MLP neurons of a small language model. Each row is named by its layer, matrix (gate and up: input weights; down: output weights) and neuron, and shows model dimensions 0-191. Each number is 128 + 32 x the weight over its row's rms, rounded and kept within 0 to 255. Numbers have three digits each. A neuron's up and down rows have the sign that makes its largest values positive.
After each neuron's rows, "fires before" lists the tokens most often just after its 100 highest values on Wikipedia text that the model never trained on.

L6.gate271:116131163120103175073066130168154156168107166116135037145180093136153120166071080099130108098066109154120108126133086151126126051175128148126146115108136125134149147114137141142087140090144122087166086139139119124131120070093180141120113118107120160109124064098138154189121134161185125115091151129164108210126157106131154151153057144126130185174055136054122139159101061129140084059070096136080162165147094162149129162110102137121117097094113149103058166165174161101151087099117145127163149095109151135136134127099135116068143136132112147091126168109177096087180100163145114160
L6.up271:116170124080078103153088151134110156088130113121133184093153116155107155184114151064097141125064123136117121122104044106117129175022169150145091153125127106094171105139069047166130175126133131127157138129107102096128090182153109116147131148145193172152133100157136156106137094179107141102125165086137201141122154170105117148068116124178107140113172102159112146174089104123097132130112089102093134075126149095188120104155117115132146091148111128121071135107105134185095069168112117103104107117124105123126165096108141108167044197119105081116149087154145111129142084121042095128
L6.down271:078126113129127168114150076146130101115101107091111124198189120081136116048156047092141141151130111132102121119171120109126121168136120126158111106234132183138127129146147174115157133092150110166174221117158145143133168096177134138098164126112074083099147088135105138183124132130136139139098116192063084211122119086102174164202117120125062064189148154108125072166091068158103166153103137076130081168160145138135126135147132130097093108143149120089133088178168148089151088087117124146119153143140131117140151110120155155105117157101146138148145136156104176155162102111155150143
fires before: "er", "v", "d", "us", "iv"

L3.gate252:113139156137132124120143117130163141134097167110099104034144144080091120104150134066130115159177174101086101150099179096155161141072098100113084103180098124146166095118062110047125101210178060111086170150118111108088107147143176151078095076112141159112084163156138066163140154140073129115101113195114159084133139131105117134183080099112146044131070129099107130136082130106137079142183158128152144079110080118144148119123135087103105090073149138151150144125082202105124144144131123169146163106080156130119144059093147104130132123113107138138161120131139119192139120155137143145
L3.up252:132049062155115155097088157112102074131112176129166098171140106095087078149105077125083099136103142078135135127133183086117137099140144123145093146153098113096159115133166068151184130195167113079158211227139150125207134137102140076116149106152125137154139171095064118116107107129101117143112152084175136140154173162096095118142126123104123101090101142104144174081132146146080142124169102101143160106163164134194110112096110130104086147159116124069132114108093149158137180127139157149158162097152097180075131087100144127133176120164118054167109210123118150124104091130140137126
L3.down252:168106137148159140104132152127071048133128104156133178127147135160096149103101167178138151116146131177139176089162146099098116120132072170080149131148090132085141117158140128178109096063144130088069110119149137113089130091098154103093075160111166093166098127154170084131086090108161106109187175067085175116099129160023089047151123131203120142118129161147181113089180134119116139130158167137067129179136142128193118192126124125132095169099106167124102104171169105086144123163155089110122137110146124065084111162190144123149103099145119152126110130120107131110158105098073152116
fires before: "n", "ard", "ing", "ed", "er"

L6.gate132:148158118171162106080185151111174129122202125125148123118149117112123123190104136166094142130094101109220086142130124144132181175098120153133096139167149162066115191136137135089191111177066179142157110114141124156164074106120122089174086134080158133142112100112152081133147103126151120055150115124177096136138131180127118123115174140094171051069120100114067128142078098086079121115144075132117087135108092109129141140117083075163130123117079141112148161117098112095088171166094117138126162105121076121193143094096114112148062105088144093166105149159106077087148154135139078175
L6.up132:155086122133097133079131126157102159151177114118109171146127117096170077084094197078133102079098170139103113148136116145135116188135080136104062126134140171183132181150139139088153142109116156137083101090064141073092119148082127102162156108072086149185200129166150141184146117120106111122072152093193135078176141193145159096137155127106134109124095144117116199127147110101110078100073144129124165141120107115171180108128096209203146110112168134163101110141104144145152176163143142172104138125132110183152134089108096186115132128131101080108089174100106119129140173115087077136
L6.down132:051131125110108119165125159159124145128153111171117110130122141137160128121102160133137164138072173133181087160160140182150085184163075117092221143076171141065108119104114147154185115178110203153178177123156163138151130070127152154120142116085177165104116158144133184086113113150153121107096113140154143137156110110161121120069096104111152050139097097144084099132119098139083107121114105052162161136213142130153113089137157131088145102137113124116114135131100072132117128168126122054107131188151230109151092140123147114154159100112069143120141149136167087152162168109120120174
fires before: "n"

L4.gate279:120130139129132093151073075141178099102164140143159078142144076123133101096172078095179155127144113140114157139125184143126136130187180130128126133090129188092168183136075137150121113130111148029131090090078134113117137110164092073137158146134120127083100115145061158096095109221122148160128106177147111147086129140120160116164183115181138141124095123124122121108113155204125112129059116109146103111166099157135093089123177139178088148071159124150204118154140129111109104140101131079166056129110143140079172142192154158074145094147146051130101136180093139113131104159136142117
L4.up279:174103146132121111117190086113171172121181159115161159122161165131124090119166080101077122127139105106112156196137164138198137184149123067112145084111128156118163119190074043097141107156123103154140144101137164100075149092063116172126127078162123063118135132163084083101140167107144190093112149185152083105088117176102147108205103127070130186116104135132166099116116116122109102107044144120162111086167085113092128106146074131093106137143152142131096104105075169092143190177099142090096112099120116136080120139124163186139095146115164128113145103170117138103114099146144139138
L4.down279:090112084136132099199148147098093167085162106167076132079110106148157132100129171137121073107081118163150130172164066161102185147082152163118145163141193127123123099112174133097158084121091171150034107131125078131145164125149122178149144108140137160152132093109161108131181123103125133113128106131095148118111097094162109155071113112144086181092130078126127156109132130127089105170159126156150112097124152123102138119188106132174148117164085122103092145160119122167048124099175125194129135170138123124135101143187106149092192145146194118163122060037203162155162146139163106131
fires before: "n", "est", "as", "v", "id"

L7.gate83:099068117125158180166192131123119116192083124113118129122140163091151079117099204105115118157125143114143174146197134157086139050106096077166146096148177118100126067118143127153154129124101102175157118169059142129132168083130103139176151239091082140113075174122144176104125092132142142150124126080177140093161091151113126125123100108120119131166105118120128092146176168169113116183124195124155139144129149168088090181115074121169151112125136122121136119205137115139087131076176185156095123096113129114149160090120122123182108168111142120147132128060159140172073080123135122109
L7.up83:127059111151139133117149081085102120173023063148097130147119098147199080164059184127119121143161098144144162172150151164102161079077154138118146126086143153098117069130135215116104109136133110159095128166133132164131134150103144140117124112191110117137063159171163116185061119102058139150178166091144096107183144123135143129078173119178150101118080060115171096091136121108109090130124088141138137134127127108147157150121108141167161136118099147098177089141144112129166099115165140102149130094136152136126141133138127142095080124149111169146032143124211132149083103161109102141
L7.down83:131124143122100114104130128084121160171156150084146153105155124194148102153121106141100083126167093112131087097126178161087090100156125126114249089123113080090121111164129168157074126187113119100111118133127124143128070147125142148185103105150103103145118074155182164112059121132106124197180175094140145174120123085099050132089104083104156136149092124135167082136050122075096136120111090096115123089119149093104147138106144122141161114182088142128158098066145110109178073191128146132187095102138137066154102093094178157111128148170146148135137131128131068127158133079101083101
fires before: "n", " ", " in", " a", " o", " ex"

L7.gate63:115162174117115134091098115145144134152129149156146163119085138140164143092131137152170094145113132158158201141190085102110237088177145140169121125161140161131092185139126119163139121106133041114152119183084133130149221155183141106136116133100091122094184139119108113125111174138198154079149066199157116112146142152140157145139079119111169145140085095158104120069202137128098178086118129197140141062102095122122102111138129111084086118139134128122102094133129142128139129083160145155115196129124094124141154139124169054161121108079169122116119160180075096108146109096089105110
L7.up63:108121035116151114130138177134113126101124120064051084163151146082115095098078142098078162185120130079103121165147081148157140158130181125129104158207088152150146117164107106142073127092143140098081129091134093128076070162149111119136098120123169146117152090093168118112162092138131112170157074169152142127112130136176157085149146165090102106132158118175114094141117190109089118141132193124103180137115108098091140121112153120164188081148105163120087154124114166111132092117137085114108168147158100165142099108177195143128075177132106117202092177097175163063133100172101133130
L7.down63:022164116144129128091115124143105140122116155143168120157151123110186176130135095153155121153157175179118164100141137097152129078178117146154095153071142127145081137113101124171132096141098141081123108188124167089133134110156131120088132157173116127165147130125132081152078157142166119156102055135074114130089103064181163182129073069120194140103125111115085152122193087144119209151098080117144119089038181110126070107123131100162089156114116159139132067138091130126142137135161112100137148134162121136146087111113071069135148122136151098103146119154090068058162102133169113093
fires before: "s", "v", "il", "ed", "in"

L6.gate125:112083094108094100114138107135178171114133140182075146122129163121070154171141143152128147143151122149136122097105120157153150152116184156096098137170088092079135191115133151116118129075111118118087091112115164100104116125099137073120129097105158141125105085109158111157150212124168126119085110133139082109103105081110133084144147160064162147114075098117113113139150131116183079109107137114180170140122127103079134099118140088116141105149105073141158140100148175176105183158077098120126095106175217176122127180191146155089138061071184130130135174160149131043085115192197163113
L6.up125:143106100115135123143143136151111166093117159162147125156048078152153125168151157157139083093117173151136127079140126095090076101117159161134122083081086072087090158151143215127124135082109065104192149103156072133161121122170075171198145116073169084191121143068169155150112151061127164190121143122174132139158103148173139113117130106083091163049153158188162189095125142108155133108109120124092121150157106137067102156160146079160067150101176158138142125129129126155143118149092143165142125132134104165128090072133108122104151123095154162103163145120088176148148081120120110140
L6.down125:145150140144157086137124151117138087185122123104197085150099101138145170068091185115108172099134161142194173091159101099160142133149128125114105055118062184134151095115106106151158153115141036147195152121148103146113083162154099148090121103167159124137102051124107082165151154136038162123124182146129086107139106084104091096156107089165127120097130095158090098105138140127165143140124087163098102117105194051066078110136139084145143143079159102142138142157080102122163055179127134126124109131099138175152103137109103128094140071136102117133109099093120100136169155140162162156
fires before: "ed", "ent", "en", "ing", "ia"

L7.gate363:155050133124196150094062164117162084176141148143139161153147184127131155135188117114094121140188128131090221124111081107073152096109123095088114143127188141199130104117116131129135122117181151068128182136163109120138123129118128054144127132124187087077130142120177133188118142177118091144113103146124145142151108176135128088112167111148130136105162174185109183109139158152129205089134141123136095160114079118120133187111113136143128084142171167147090125084086136154158099123132154107079161145121172186139095140128170091101189186182151193106147147121174154157146150130115093122
L7.up363:116144120128162111155121057145075079140158128145114132151088137163152118105235103154131110141141077073134179133137125134159146171193122117089107100133119171111138160135165120185160138140115136087139123103140152115070118153141153202208123139132089126200138119106144123140168098163071118103108156137138098161080101126167174142157103160059106149133142086113150100048162145071155123177116076120123102147116132089105073149190122092131138173109121141107145099158063093125057150164118106125076149116063192105095115142131147120101086156132130119124178192153099129136120092178132109158
L7.down363:140121168119074152092104135149090071163124069080118149107098110098138124142101143118083149128108160065106101125132081122062126125123136177119077222138159121146102062096118115149159080128098073136163204086144079120175127142136131102077149123159131146173178098141081143139186159099124151113122112140120091131149128116163160146104157131176143095180190109086191081118116159130145062111125108149129066173137161145121136085121137162150105146097146189179109073169171123177173102139119123145156129130113148108113145094125058079103081084148116160134181119142162157129058129128148136185
fires before: "-", " the", " S", " P", " of", "|"

L7.gate201:109126123139123111185146136127080133093139114162112170096149109137087099113146102128170075076142166121099169110078124129096086172092123147052133101191155081131170103172171144166127070159162142148102101163138153133124152120135150100159133160204102220120127156136151210115121101126143110140129166177160088074142087150072132142158129094114066130140187091135082117113174116089136093167096176153202094120120075130134148101092158079132081164165116158122104115082121162164108128185105098089133144145101125111172111052194124119115148116142154113093106100152143134136100055137137098122
L7.up201:201154169128078072053124128114114158177082139118136142122163107189117120137120139182092146113191138096181167070092159168164091127106135186117091073110166120101101142121081130189112085100121138121154113128120158136154107105108184118163167133161105186111160155109139107116078056186132217138167126106136104140116087105138118098165120109100135083094141100137129126121116115097120073141110081140116160125194133148063155083107102086183104150117113087124175141136111095132102123123166114142162146086147133133141197159192041140140109078085132133109091174110131160122117107114145096093
L7.down201:173191177141113125124187135121147175126075117139084127179136137107080100126116120154104062141152102170141105064116111101137142128145124134106154059184109177151150078120166134153080102165174173119157173179104126124088122118149146120110140176099120138092093118131149125118188034082127150187177182128139139128167125168134148162149121112118147162147095187120101149114104212107105101155157108128137106131102123146127143109207152102110108190164125070122084086140142083123099124106196116137119065167168149138168101127176168108132126143140141087117104113149051111157136075062136137157
fires before: "res", "ort", "r", "ub", "ly"

L6.gate357:138172149098106107130095114095131126103186150107065107105153169105140128105098126124076169100168165162107159176112136133045184125166153107121097135138121139107159117085126130121120100120198135041125101118109169145120153141144126143115122133135168097076152143094129196118095124089134106100123201116150109074093087168114130156122160103103135116142091147153177098107099123065160154117134077136149144106156119090125158171173091118117118088108130095110122146142133089071194124110176157134141034080161170214122122110130143144188197130130044103148105086165113129124090134067077121102
L6.up357:144085108159166169125168152139132095122120140104131110185107137159185091158190140158076160201097172129136084109111198134137119092105130106135137133120151096174139129160132145151183163148141181164156113170138114072138151161144108132134112111100126118118147106123097164194131066144110143084000147114117157138116121183152133160127129113141113127133110164125114099108118166182171128161106094135144157133081153138106074137151065122116131129204095106120129129195096078068159138117123141134091107130152148157112130139076177085150134191152121064069090177198153144152155137152126114154
L6.down357:139130204126096117078112180097124186100122103116156130071154046120140168138123081149198050131151159121073113115098123123084133115102153098174116113097149149131099082178129107090140149142172111185137102179167124133103185134218170161144170175202078156150157176106132150095050075096147118111187140112146186099112136165109117114164122099144102120158126107170078147115088114091165129116144117140172185114164115129116148100110152116132128132137115108106119161117094109149156114129095105143108122165158124104105132166133130170137118165140172193102131120100118079109058108123057167153
fires before: "-", "o", "/", "ir"